config.toml
n_layer = 10
n_head = 6
d_mlp = 1536
positions = "learned"
qk_norm = false
bias = "all"
init_std_o = 0.00455
init_std_down = 0.00455
optimizer = "adamw"
beta1 = 0.9
warmup_steps = 361
final_lr_fraction = 0.1
batch_tokens = 65536
doc_mask = true
steps = 4583
MLP neurons of a small language model. Each row is named by its layer, matrix (up: input weights; down: output weights) and neuron, and shows model dimensions 0-255. Each number is 128 + 32 x the weight over its row's rms, rounded and kept within 0 to 255. Numbers have three digits each.
After each neuron's rows, "fires after" lists the tokens most often just before its 100 highest values on Wikipedia text that the model never trained on.

L6.up1288:086113194137163106178145090123075180122155122150134117154144196084119149085129220093188177140147160156125127086064129087140145139090110154105146155090123084189118137128095158169104120102136108093141141111142112063144134122149114145112149090138123161122118121147108154107050153110091101137115162125162159107111130148090134165115096165099131108171119114144174108111158153155115157104129147119049125125143139098097078142136148143139088139117129153103110115110089074118143111153110141134133090166155036201106152131134113115167129216097125219155180087115105134147110119129120172158156137144142166146097141173134185119130089131157089096122132124097085144099139091124086176050093137132160175157148115150102147132153118126131096115194140096174115123132110172106147128149093105
L6.down1288:205134070151155177161105081172172110153144132096108187095134184159111098088068117167135128135156077182107111113124148130097100134126187104159195173094144166154110099131167092139140175117136129147126131169113123104149136093166142108110099146104151178094130121114133140088144098112152113126123143095144164111125153095183105079132185122117093163074185147150081124159152139172183113179064131146092169186127123084095135209111115097058134108106153148103129139078092069159064078139111142108109137182165106118142170213142083118083100114089154115096148174128096113090124102149093089111127059097102161123211123111086123124089084097092076128139121133128088136180162128141147091126136100152106123140091118201187150147105085129076130099097142152100134131165121161148172164182183063
fires after: " A", " Ta", " Sa", " Te", " Na"

L6.up1157:139092158111190159137134108105164151162103155217146136156085176128124116081100117106174189195091101131059138136102111144162110160109059111119160120116133127095103094136093155109114134119155145169134177093173115092117164142178114114067116110087147091090108135111109093113135144157143098121147122101087191203110169152116092124149182146145142065061181058138137181119127165110081106196053110086109145095203154168119129130136105049132095128175095118124124101110167122110137175112104151135080125146103099121104139175084110174069130121098097151120091170108117088130113131189116131118159151106113126110111154191171173157175098109144171101091154163134153131103134087097151191110125176070099088148085118117132120109092176065107084131151185156141169095151125157137081135159089141
L6.down1157:105108147109157099155132186069124142067113129108074109122191143112123096180113120020126144109087161074151138174123101102102139106136073083133120142135125113097101193136193104156172189152095089125116097073144147124097091113142129124144126176124133175158195141123158167139124134186138165167128167198119138145137131104190081110169118092146103116113135161093115113133145118120177160093142166187140077158163044184147108146129153146117119115124139200172160114136133106143103121116145127151105108139161081082127116120113092128062096072139081182160109119072130124097177100106085115179128109141112081079110127073138099103111165093130152156122091108134117107093147103158098102178166058179144181058121158153092091105117135161123158145195086157174178155155115118138102127100120120
fires after: " b", " h", " g", "-", "B"

L6.up882:146241072097142069140117127123087107113076114175128158131114136103083155177146097163118168150114199158117097148168055138129123128167067128139135165113101054177132135138159094119087145114160159109110186125106160159143160101144121066158098089168178091158153174128167102136105121140105113145136100133184151116225187120164119153121152111189107138159114069134093077117144133155083117152098111132191129027117190105183043170119131126137130141127118166098129066142147116078176151196102101123110148126120109124085112080145147073134124128070167138105136105128120210129158089084144140118131144091135172107113108114168187115134147130160176106184121106076157133160165170141147193152143084161078094110044146154122109143151152152111141098093142107134159173070131117163134139122128128
L6.down882:151114092144162121088160168116094077155158144119124103126147124118133164151156110077135071121114111076100099094141058073139095111167150108132080140172139094118157177114092149156105080141112108165123147114114122079123160162163137120163124130120056112116166144113153160134131142166091115138133111156132102118147111181093101103115091165139154130154106110122147180154178201128148122102153189102067150111125118113134153153069123122069134174154126166154158159196071181132195081095096188173105099133151090120067167081109188091138132124131157127107154127180105105052080046134154162154147145149155167108119093091126141090085097128136112102112080127159112103142126105137078146152149052178124097181169112130149129128161119117133132128092057131167152148119126130120124179077163147
fires after: " ", " to", ",", " de", " Car"

L6.up1387:110102108097120115170164090151105186133132131120080143046124095111195067107131133161094115158130211160120118136156143097126139128115125093163157112110137135136124111109187167141121105137153116081145095149176092166137124132127090175156143082146125073150134123082150112141180135097068054185077123112117091126166112129135073149105063147183081140109153147139167147143120131100072161097137110163141160113140097082062151169169167118169123137094106206139115073113114069131126112204118149124127108088147140170127148118137156090184124181136169127124130131099126175100178123135082211092148161112162192132147110134145106119123108141144177135110123156157127077146102103049121112110106176123185154134082104132096110145171159140160120082124128099063145198088158111078205113152117161
L6.down1387:069155116091105117084122093095083136154152132138129149145153088126186101137109160092212109141126124143107107160153136125167151103122111144113116128123190108153162158140132039152137163105085123114114144122131187142129169141088158149133069145190171130093171133122154140111091189145148138121136135112104157080138150112077109110141132099108082124104072135179142070113122178077166151140112131167085103122123131138124043141095136070100102096158113096059154127137236142137153202170130119105098127159140090100137127082139099153094150159182140190044112139128194190188126101127193122124156119119124123092120155150110147130170115129124087074151159091140113166094151117124128113155134181134150164131092136165206141129093131098157143108154087139119089105190139165159055158088094135
fires after: "er", "m", "t", "mo", " form", "b"

L6.up196:148102078081169166094083098141137133108070123155131097085170133090105096057159179179168097084173148118114128152101148149117131164158112126076180143150198139125123168110124144141141115186156101096154121107134109132138093120124076185154098045160156089126127139128152126096176120137086134136077127150146173120125135127118090104174135131194146133123175124159096097194146125145066140127096104134086160087077173127067103156166203159128167155122110165116062115168083114109154154126122114155177111090122043168089152163123110097083133145093128200095161115080088109134104104220086172171182160101116144126136199157102121126129100146130234133107131118156123097106065075165126098126099156161090136184133086133171100159135154097115194126117136104131198143135127171106140098156183106
L6.down196:111118168195176142101140076139130134186132166165089090098102149166136117114095159144152103153137118094128107140054132123165169063108153147119109141160110101170161159108167107122129171089096154172125184132073178110080117127089100145132131164085123178139167134123077144100103120166132129103161117095104135102136189111104148097111148153106149120108095117164126136140141136111131133084085108108106114131091132134113114171146129140113080146100128145110131117129181143129174129222061127156070148125108106154169142087121197156120148127152135141163155164141098183165127159108135139045182160117164146116151125177166139114135135130151121152149106152097164195158071099072143117123134109050107092129173159118139160072061114125096151112138064105083197118126097155114096169172071114
fires after: " O", "b", "v", "g", "m", "N"

L6.up992:112129216088142151126198144134103181120099133111139113139130154110143139115170114102191109134170155167126084151160135139151159050059172184142174142094176142131179139114065080127189101168145140127081134148132104152117139111103111099142071133152158191130146160097130142051162102108104121175098145110119114132109200069127094135094103118115134087156151151134112132117094154138095091100098108114086114140114150102159126132129177137106119070116107122125141086104081118161135088113121161130143195153138126169145174156160122164075068095139125141132170161083141096092128130102095089138149151130147154132134144142168183117140160131187139141108160175097139088097120100126158179128103099219172115185136084102192092173113149158201081116165092107141130146123186140146089118142141131
L6.down992:072142104170123189138091155138135107128114132131127189113138091157105107155102125181114059141122076161155108124056126124106174102145113088045134101043100106091129106127165125162123137149117116095152103152101149112090116131129138151140143140172138120071078124090075094131159153130162137146146099110152078095068102131130119155170086119137140133150128131141174161116100150100091128170153165106149059106160135109086100124137154139107096140130109152255126163101190110116190121131094158117098103160111136088112131127105114074136134168095106100138115114194123000117137131158156090150096116221102120129191142099112133058109153178088117080148137158123152144152150108088136141134110174097114137103127164093164089158133096119115103103137109128171124126143153114135099095151119133
fires after: " in", " |", " a", " the", " In", ","

L6.up87:138127157095127127192091090117113166114208115095191131119056144136084103133150151187080125165115100155129081092166137124154119160097112152159127096153142130148175106141182097189130189112177167108085157131130155061163161146128097145112117122103134130147159143123147174117116140107107145156080083137229131125126109141153145150103068114173112087162156146115122141086093126165141114162116116129174088097110094046077049167122125125148121156117118082125056099067195056148145126130101149124151121103134164154116162143166109153127134168109162197187147144118127150124159147102163162107091149107107143136109149087148115102101111124116106084124139155112178102158159140067127094107096100135124085109088119142142141075139144093087134095146127102153112123170206124081122126077121119
L6.down87:103173122140142112113113119127139119157101128075110135123123087127035159158135141132124109115166098076157104100108055145090143093149147091115169125162161131114111079087114091171072115120129109135091098129090126125127129117058164173143127092163147103189124126153154133137171130177166153193129124131089157118146167119134177102121143203128191142111108128091140110119144081162141136147167130131150114208104170159090178117138110106077145173129028150063199103186064165141135089104173153103109113168126111119088142119078156153122132155161080065090140117112129095121145159114085124170170110128166149161132152124097163118068159058059132175214069115142096114129145157129106182152138157083130126092123120157073130116133167135171157179133109113127139113109114071201131072160165106
fires after: ",", " and", " to", " in", "front"

L6.up228:153146077137152107121102107164131157140177130103078146126120146116072123121117179164095149101103133105177148084137143117182132135127165110126108130104156104162094131205141131125087132131161096136146139146132099114155118121150074170112095120092141133087081083133155113128100131161151146155173109077176154093168139098134157153144100120138233164131188134150105105101088078110149103153137103119082156122109135139104094123109120151162089165123078120116153079142111150104111172106169165163115110188180055153059144071176097122105110140110158155196162108141083116118145119116004099073143122141126085112128174178160160135091120209171120114137120145128168144142178102161144208209090093177050097081110065152118110146155166060138111122150139107139112173193174161052123100166099129
L6.down228:151200096077073139138066171143140121067085090103112184094094165199117097245153154157143092131156136129092186121133144127106135153100055164133141101108139179137161154153164158123116137155098146144183118136154135133075124097115100131144075115142141099160132116171173115181114113106126142157139111101142110127131130180140104133146132114123137152141158193131118149189114160154095120130079095099086120063082175104129112150120091159141149064108133139124100123065100166123131074142141096118127163078135123120089096123129118197186116126131142135155092130137157156108092132127090068152128082113069169084071131150133112115093073133160173139075112089089118139151109097152103123139167147094200139112149120145092082101111050147137104140118129160142125179145120158144119181077089105
fires after: "s", " S", " ", "sh", "n", "im"

L6.up962:166153113064153102156105111106094166119116096206156022127105137115114184101129129122135139137102212176104124100122100140099113155102122086133178110102168066069101112120122116101138116121132181096109114058166120119137103114155128127143101127120094136132115157087119116081128121114106101106086139112219153137159190104146054143116157096119131049122178095100090099082149128205121031104140099078191162127172163088121061182136151114142134099136115128122136096071170117141162101201135145112124156127181185138105153185129121099107098130128151192108192137127138082147201061160148106086146090151170125161120188113154185134121121082137162106127137104164106105110153134130153135118097128185171109088127091130045108134190207115110129093131097131127188121146181091136119128139150156
L6.down962:152067126102094173159157140150116124180090098102132089122071121037097114074173126090168129115099116118107104100126130167112104113130125152126137074112172144077141079146148050153033113127128085123165156146150126149129096121125129073149170136128084111111119150130133057107162149112072154109117075117162112130125101144164162131059162149177161085091123129138201127143182104167109076162175097075169155077225146137140165100122118146115134160151133117255138128173110156129104136123126135116120142143117166155110135177130160165095131065123146105160143063138126065114139157086136137145145128163115090163138154165071152078154146046160087165158114166144158106089134173133179145139149123099102085099105148131081178095179108107130125127110155106107123183153111116131117102158119178
fires after: " de", " to", " in", " |", ","

L6.up28:095155146086137153097142108168132127145112150148078111148141184064143060146120104103152136113111184141082171191102132199090159166118111117109162088106138094187105032146116126109075139146138117123083138118130136139114102130109160161106184082095125092093147133132184084132126152143149126137074105139128191151122115120169087163179147113139109120147119099089038153026129145152090068148091093141120152095123112146102051141169104121174123078163183072117135149183133108109162126129095160121182105094116099154095185085082076076142117165135171161130167177085127127147155124137124120135073091075132192154105159099144102185133119114103123148125099130146137093124144159112146114129159137114125130132107127150082092125153175068106162145091145129189147124107178162101161084145122144
L6.down28:128117190151107082173171130148195157139196102123170136151148152095138108175139102099107121153108170130144149124108132117145109126122111080152105131071129124118089125114124112153120133094123115114098135154101143113073111139151154123116148171072141100130145203112115077079144128129076138100133084151127073078113096041124166192123132144134107117143095090129172106187103144189162125110126136186156106154140087095118070117109111140137153113137165101255150130128115060158180068103155094117116103138105107124132142112106121110108105180138139152149173183083164114177089117125147138059108126100136083221117125123193122172120137143123169144139175131140194118048114133128147187162213072129152103122131086121135151115139112138144122087153121123137087118120116152115068110105107171
fires after: ",", ":", " to", "ed", " —", " over"

L7.up1323:110118149069111102128105053154151125189102136135081157103093111112114059092094111135124216097116146164144113102121151137134201135141143126092121092141138196116139094124111107085138121124147104149176167089131099141146106062169163133082052133125085134163096162106149122130110113103143099123185136126117066124164139090113160162087150132196136101102109086125128106134117088144157128161146138102145075122093070138098106157115079122174113113158143128095168138128180159131124097148117151194071132142150088152115133126062105135199095112158144140183104184145121157111155109073160130159113141157083169163131169119137170124151148156148179088146169138158155122124151091074115106185193096158101148089065150204159136083108131128121126104108101158126124133193141105161119136171040125
L7.down1323:100117129133131105181123185148139153158101101103133098183139104158145099074189093113104157139141124048141111132090173150086179139083176165161144119148095106144057168133112160052120165088016165123147115156180183214104109139114177116153150155131153113144182093145160128103108133148179105156170120154138170127145097107127160134140118084053139082133144104092123072119099145074172151138080125214135193096127102146136155155089146093198170131168148146136166113141163129112134064131088155150145156095157169098131149133134182169059109076119149167146143048125162102062102113198098082119123145113113120104093103129105132096118138127125137094182134166145151149090117109085134150107044168202142093152112090177087166124089120092133088151159116151073105145102116143141084142135086108
fires after: " ", "-", " C", "st", "s"

L6.up1311:146119108127209181095105129170137149185118198099177148082131143069096070167149162116116172149097132150098094098086107147129105162139129119104140081123151062137111142153106096113139106142131124153118128130075122131153112073149073164149100147123187142130228057076170132090089108115125086135153104106134125113142130121157162118090126150153129068166157103143169077166037107150070131201091118096159136140146107152149111118160117134128095106161142129150104079137110080131117202125137177100129151157162116149075152133170118130105055135067119104150122122158131100145135159130127092137136172118120138142146143185163169118113078211175145078095134122075144099171169128090150188078116107154134121146150104130178121154119121074145147132147130082137110146133228090091086107151095153
L6.down1311:109146089124147150075146119120160153113071171124143096106127113140107106087140141129078163135113116166146120156080149116130103115093106154171088050084136078133084154137126131087148079088129123175134115113115131170105139148133150101114164092154147112148087109083061084130188140124193110140131156071161125097104114099137065112116099105083126147113114146107108135142149150132122099149129193158159103112133139084128085170157125072145121145133103118255137155111146101143106158102126166134094133118129137106136124142125128107144062134137135112186128118143113072138154109132145145132105085151106124140140120164162116100148107170134127081138089139103183137130116126178210149095169106099121134087073126097117141033091107114131088183125126095114127122123112142136115063128119129
fires after: ",", " ", ".", "s"

L7.up510:160132122134145169140115081131112146103144141151099111227094044076098107095110139182139145111160134120131134100084088139119088163157128171062129142109123154110113111080102162128099113136187173132114098138131087177126112127103144132174188029153125148138111166127121101153111128129165108105129138125110151079131168175073125225081142164105107166179150136117089148128067083158083087130149118125101092099099105141119094158141112117163122124155062112090126120151118095105152137164094119154127169183186130155140178123058129132214123172121154127148141191087126137176144115114086172178127102108157070167109117141185134101099144140124162125073148131102075136050141145118135138122096072137125142128103154100094102183142090069082150137118117073133158149122131071114105101171150166
L7.down510:091149140111114135115174111160084162089134156091159171164111095131103114132172107114196103120056114140097104083175104131128122157115072140116164105130126093176087074121117145117118070114167128148189127187139099133111091143091150101126100112147173132142129159115107102171144193131127098093129147148187129092176160077141119108091130135128096119156137087071139140115143093119126136098205054079116160131122123100062075152074127149171107171116164147255129181166105103090157134112120133110068133104144161143055150152101166129144120137106147129149161114117133076087178161111085110154099155190119116134155110176126177134137148109148120166182151146101122109123164144069142135112111166166138098147105144172146181105150149148059113095176158142112145135145120200083162133103095116
fires after: ",", " 4", " |", " 3", " 5"

L6.up755:147144141156168110106104108136094128150133125136168137027108123123094177130112059141110134104135195212139111057098138150120158095124173128184164085117156155139199100175122151104085134133129153118138180064074088122149114128121165127116150097090138191107115122136096154142103145150122114118064126118168109137110167157125136143175152171125169054190042108115130150163133139057092144184079111141174110087157096118116081186146211090166182109145142108121145134141163093148183130103104192145119138139210121136128113137128176108156078198074166198124112052159140131120131142153196108114115156143144082160143119119144115133133161118124116087133096109131177097097112134135148119184122126103093090062078159156069192142186158164091120082072126116179106111127149164130156102143126133
L6.down755:189156142075132038174143133128182139124153117164086140083101102137137176107158108197126140162119088103104068135130121105155135112087090087132131105074115113131114117137140105171138133128139174088225110100134145102097111129114153156145131129182109069118140097111124071115184179135153177162106076150165104081121082102129110150066085150057115134162168167095160122162127111163136156167093103115137132113140107181104152077080088171073061174072145134162151131131074167142066130117172097130137104170115155165131132074138146068149122133108125143125105138078147121160159129158119133164080128123128119184089147123071144118079125067107159129109126189135163098124146119094136100147165161124093121153141129108130087196231194114151132081146157096111101101095113079110159091151186129
fires after: " a", " A", "A", "C", " Se"

L7.up1249:151115119093131135117190128163127121104164134158144150125094228078099143151117147137134167103110143161118173088151111140123110169111140077083174138137213053154125133126091172091127164118209129166099158111103074093131122120203078111098123114123137117130158146153179138119133106116150117153168153084131111162166116123114121150147140158126132144043145106139115109097120126112054076164121167138192135036128133098171064166154164120150096117149143159113151158137172089136144138180105160160177126126097104092107108139121116076124074160115127203157167183149070135166124125096121135100103125154131129136086171147170165124121129174175116144126088179172158104135151152071102088138116087097142201104075093096121085071138148138166147091186078082117171153154122155145119069125073173
L7.down1249:119107119172123107152180161168189177062106066149070160126195129156125117115136161125187115108053126107115056141100136119100134149137092060108172131086093100119141153092137114068096126079129131162118115074153149121113116102111150143167100116121140157130184101208107161133117129066114139160108122141149083150175141094119123150133079154119138131121099132090112155123146165148074124107112110086124151129128114169169184107132103155122126108143140121088114158112105153149105140123132063111188125110188123128158112180147163169130133120104164109138102036137104115085194191121112114126184156155131082115165123086113146110132185141185155181145121115116124126098120196139098096133110160128101104121209194084048175124126104154108130101133169118163155084085115153145136152159066124
fires after: " b", " B", " h", "sh", "B", " mi"

L6.up1164:091133148132152115138119092111123141106109142136061044135094136101133125140183163138193173135054121196122075118124085124153166134126227126114122156106115163148126111127162067131150087152142140156158099123141121161078087045208142184136116092115094119129117143135178075151092079134096119132150151069089184158103142110153141128172151159130141142133130120137086102194174103154077143099129092169143141117086204145128148132106142133140137141151118169103129159123152093135137174128093100142112134145169092145086071069146146165217134195112146148154146136161075139199160131172108171066135106106170082097114138122107152159159116131169166120133084184117145129118116108161131133070166088148116176122096128087116103139171168128096121101179162132104089152079174164142083098216120125
L6.down1164:153131168130171110123109129083112146069079185166107107153084099113146169169108163155104078139162092111125136096136128117125126154161160168113163124113132097160150139157150177095092197093196105164158144170200138104179116116110074120137108125112114125107184135072131112118143175091112134151088086111123086123140136123135151167109136117124103100109142142131153074146093107111124083154143125119148103086154168125119085132187046075152081115103132105066142059114133140101132141152094073127152111091124110166113103175126094061160130137138137106150112208101114176159189112121137077188122128066145148130083124146132121115170160133057119140120105177169173166150101073123160107082134110132138166150150116135097173109114125119138093185121129090071146089103121094080130109098179132
fires after: "s", "im", "y", "os", "o"

L6.up1375:097130149162142105129146075124093119129210150086098166127140153128143146120179182138174160127127121131125107133097085137112153160118117136136099147092127084174137143116126122191148090103167118142088136097119112049138133138129095149153118120175082138144112110169180185122118067114074154198194191137123171099108155096103162137138171100104132129165136123060146043167120183116096133139106137121148110093148068099139101142101095163164127133146126119123134129141123081170130111138112135131082122171101070130115142117145155169081097247108110119193145098132145156220110144082114131106160103118119098134157142191190161110197092185165165103097120146100078116130142147106099161141085097231112134165124135156145127139134116137144174130159129076121175122107167127090172144132115151
L6.down1375:184134117138163090120151136130085147122121128126064137117118105077123176136165064158183100134159092110163085155182101158101132193161146121153099062149083159166128079156164144146089109106117120151160181136150136111123166145123147106096030173132131153153127077107099164118119111124171122179182081121103186086126068116208200155150147146097123124124175092163114160132106162151147132092164134143171092199130168168135134077125185160097086151108067063145133147151070108071121099088181167087178112148077083165141127109163141082139072135118156149125100128147160134101167100121142097167111142124083159124140137184161133091114066144056135123134104107186110138147105157109150161112181089121134209096065110189104134175127079086092130106124108160174136142134138178120166133134151112
fires after: " an", " An", " Sa", " N", " Na", " Ri"

L6.up759:061134085104095135128096142212113153164153099114092143100108137115116099095107120117093098146092132128100099118159116187155149121148118202099125083094137114155090131137162199189095146132145167104134115094116097092100100166126143107187086162095201113123122144126161144144115113118160125125150128066158076109101107076121032138102148146127134165095145174208090184126048112112128056083107120072129109137119113082181100149112087123142076101161136130104113114146103162125158147127132131128100172092140127158112150125143161193125140098093108102169128163136158130095223146097130167137130130088166122131152170159167113073143213134139114106173135097156213155081146088119128155139104086158060142174148095107149170144124147079129155124192125112104092180156192118114095118111062154
L6.down759:195161146094113116140135036103132074183140096067120192128105129126156120164084127107116160132135162045118145079102145131099118086080183148158085149164166129174154129123109089176128079100136124074138130066195150111165100159084171097115101106167077126147152074104150107128080071115158140097174079150114128151125122179114172159106132131104143137150104130116164039134085152134107126112152091042151142156115113140117129158082149142108142156129089101137121146063151122107084134169122171153133071132094081083129144078095120165135156108111148111143146098149079121131075152174107112037125150135141115109133082159157076124164126124116093081089179127112063137151179115088124112108132123136150137130112096180212096121145124104150156125071152120145137161150152163129127166140170134
fires after: "if", ".", "ough", "w", " consider", "hi"

L6.up671:133161104118142163165108121108080168149150167145136082105091121111124143193108194163060093056117138152104116152120056130113145174120097127150113132116180117177156100108117137156192114176191139152123134105086106111137140074090114133141128087131143131143099212154087158145130152185070148191195071103144085083135134120155116178118078140099112140124119165155133138109134078132099114094103052109105114119077173072118053119161127137164154161134119146101126120118161119098123129179117107141124109176149121171166192168073158074123141196112140145141178124130112161154146135133145173163164087123171142124124149101171212173112131165114125095166130158140157150126131129088168145106152099115073114107139082124123110127194129084101176108113117082121121158132150060149133091150163104
L6.down671:050147155127140227164158177118172107086157121152159168095104147154109115151142126052125163148105129073141125105072124117105106145056121096074183155103109079103130134129116089157178158090149146093174142154086168163062074096138113118123127118145097171106103102142105042137155128098176139082137148134101151087120167138114079178163109146162099172168135131187126131191105110134138121127173138078107086097139093131101140130143130155172130122125150140193095144082067108136147062112079086104068155109100121175148120105090082127164180158157117130161147102133168129152103159092150164159129048156119138142086100167134119149117130136095176098129173137079101168053107108131059120172195143127144126136181129100109149129123132100162069121123165159165128108162123168118075181126116152
fires after: "d", " in", "st", "n", "s", "re"

L7.up1070:116111129108090165082172152104133127151137173103094155159077136120118138157100147145172105099107100109115160163130096153121119129133136103122139142128120109110141127122114110177186126163196096113096109077114108176102153059152153122085125111111170172089178123148140153145123132121177142078154147086141085113201085118108154106164118164116138125175134112158106190157126125085119125125170077141101147145099092130110134159118133134249106137120095197120137108142090132169106123160116105199094189143152176130135157124096141144107127128134135092116176119108116102157117061127114135153151093174121089147112155131200074165133085114137155114115187118147083097052129189153137156105172144111112162106087127140131172126065143199092079045147083083107129134146118142130170124142033114
L7.down1070:119115175162074164146086097095096143120110082165117133121094124137188094144127063164141142169074128160075082071101065080083151165101164141115224118106086146169100150087177161084118119087094128134100092121141121156165130115104170176094167093139097034119096160107130155123115123149110166144130118104095133080162210074147125065122148128104119133150157134068076163148118120146106134085154164150150132112136117175079072133102079134172143187157155104074099161105084087141114147166091113116144084135151138107144152116088145082196106079108187162173132122114139179197153142070182073116150147124124168131102120120113080107119168090085177123175179110092133161171210119118124167093094132134156130112129203176143168144119186078109141134120165089141140132142125163159120122163122197
fires after: " |", " ", ")", " second"

L6.up208:123135142094164068120160120166149106120129163058123098068126134080111119122116153161131098089143158145126124133171162092110191117127110142114115104132161133192157168151170200143095111128138171117083099075123151123134123135093118149120132096113158113090078114125107168132134162151102115146130077116146112104128166128120173158145097117126148162139058061196149092129163107104118151117146058103121103107127179101081097170117170167134205176129122133094106121170146078108143087104145139195107138133093109120057135136086147093134179161117155150131226055141094136131127105104116150142150165158099120114218136150124121152152128171100141103138151121117114121155080109133122133122071153122110093103082049130177097153148134133064050160123169154181093106123137168119120154148132126
L6.down208:105137130090165124169139142150111154104121155113114115088177151123144161125080118175103109135154122130129124151079154060155121206117138147162218103063067116133172099158170166155124173120067120165091100144106068089115128068124126087170155095116118177140145151141117127138113154122103157168173120179158118148096145161142147154114109143108240099200165133158083159161080105166122150120147175190111133107153134157119112092122100171155087115089144104056178147165154152081133089102161121130135091155139145164150141081109080136141109136112067100029109108098096157130142123194121130135132089138105202142114080123110125094119057124152115153155158111140148141143056169136142155216127093113112125140117109126089102152141099181143113120122179176148052139128094134157194120148068112
fires after: "A", "C", "N", "M", "L", "R"

L7.up1467:085175136110100122137113112118103115129176132127177126108109211097171071101127117156155172143133106155109143147144113109127140136125133170090172134123083134094112098142140137123196156115118101130134169152143103157113095087160087128031119100135134178151076148152145151101091153073166145089160115121128175057121140091156125153178186149183144115070128096113129069133105158114138148097090169136110040071117120122184122172175107067086132093151114188085146155078138157147157107131149155182078112170154047167131118174093095125198126131138145153177122128128113120140122127088158123160147117163169092144119180158098155121116129203148163122128106181100131148123164131144148136129099131103133150058145119178116145050117111073139091057185126104108176169184106140120125067202105159
L7.down1467:122165091117167200166156092090152130066123072116141158157161137140100149114102143090124126135121125134090161212146141083129104110101144091130092121135112144107086117139133133158076157191126172145157123169135060141122119037121129166107100055172116136086160117138099095117100055088125123154112145140174109139182113151167130160140153136147172126109138096091136108095110141123142155174069074125111172164115126081172105114092097155164144130143095067087146119132126132145031094112138137117149164130125165174131155065143135145082183137103107090145160080146145123182157097226208171143117119132092151118106056131131119105112108131132164129131166165109167127075138147109150109128093095127124122165080196049081099158141104162198117096109094099156139128070129174124125111167157087
fires after: "-", "s", " su", " Un", "te"

L7.up1002:113119166071188126167140062141137169154086182216112064130104092143120109094162190112144126166139139125137094054107087155124171135128115195120155096125113110129102129145116160106134124180162176078178171108144114112131138103129046155106135106152184118072075157137118099100136141182146105106127132056115112073118131176186148128135120116143155117103135138102071162131100085111139139114125104104080093130110135178117101123111109128153119114171105115119127153092111148123147146166111111110089147090172134128068130040074075088154123147061161158132135093102085100118158149133126120166128125124136112122141208124168184193098171138185180120122156127117135137128118121177144143118143161107104103134113127140144112044082128041213141172172193151121133193169141096106113123159132175
L7.down1002:093139124136122148117100210056188149109049116116120115124070155119133177118104114125158072089184079130184118096091195120193150178123105125107084103114155136101210107103166130115134144097146166124144181087114150136148129126111169215107100092149109152124139176145118164085161134093127174114117109193085066138183158093138165130102126114098070123108100155143104073132120117205160138172131084180087144161098152155107154131171141101132124117126067102083083177168113126127128134155130048133124039101101094162084131106083140155153128119116137135132094164129131155148150115081101096117129160094135129089113090180121111082171130146148129139159113134116138140185089167111174100147131059095095139121099140119161180088097093146117097117104145122083191133188071164167112145112114084
fires after: "s", "S", " S"

L7.up1279:184127118108073148174100094151083134102102162119068131109060108136122135164121179169176113113118106133173116141121165090118088076150152072152145115143101115202127089122154085172129103133166076133109115036100099170150133112075147124105124148188148107090193156167141136153115164118098108176085110100142097072172154084082155111116123143118145104098149099170109154106123143112179151135078051114099139108147082134093116118167177121187112120099114126103156103134161098078136073138107097220064123191121188162144135083117122103085103137106144182188192130113167122132138116132095148133139107118157128119134174116193148101157084152141138128111143111129029179171125167129144134165065130158076120064163059136118096124146136100125153157123141074150126159157132135065166102128115131
L7.down1279:115083093088133139156091092100074126138149178178176113107118104199129140154129146089121185108138108097132120071140104080090080102091098112137150119117148074097152146126121098140149124129078126091110086165184107125116151125148132134126111091130140112119121083124143115124112144165136108122163094125137162141103076181126108129177070138129068107111109232140162125082095136181112097133184144151124090157158150134107142137067142189098161106109130133126105146135194170122188124146111139097141089090121136085161102124150166167128135180094117100175034129150101140144087147077123112100125134099082121184058134122062152094126148107129114072098133058101169114088154148097122137122117108095166142125139130137142101148106173167115198076179077127160109191175107145128105206165070060
fires after: "|", " |", " ", " T", "s", "n"

L6.up152:149095154133139151150157094148136160116111173164098087112099124120101128180159187112135119124101149165117126088151116131166094136159161161139125073133075143134084129183133135139092136156186071131133123108077113153135083033102074199093106115123143149141098125183170115095100083140150080082102109083131146086151143095196148114137141173144110092090132091146138152112163093047121145180116054114125125125168167119100116102121175107166140097146144109119145112110121141138125210146093163147087138097197109152079162110165089148168116198061136172153149071126077078116111112171157138073112098114131064080205128109192156110114120209134134125173103197119142135172121114127156160143177097156086156119102064117119092152181163096132140138198135122116105128184124123103126144152134122
L6.down152:117203134082174113063140181139125125133096149161136146093128167106165128106066159161095150126165095116124113137124089131106057099068097069084111126064179175162147165145149090112191105106166141087175128166129171140115111136121133124167118149165120099143121139120124116145176124166155156120136136130118134106159162106151158162088098117098075164118131149132057118178136139142145091094107177118082049132124152111139101149087121129128124121129186179180129187047071106144153138104157106096136099109136138081090105163107172107142080151146168131115163171168157141097129137117091118160130087077118168079072121177145084108150163094082183148091126179094090165133181153153119124175172091093137135179123128097147142135091174155163083151128097111100172129112158148122147172069172190
fires after: "s", " S", "im", " ", "d"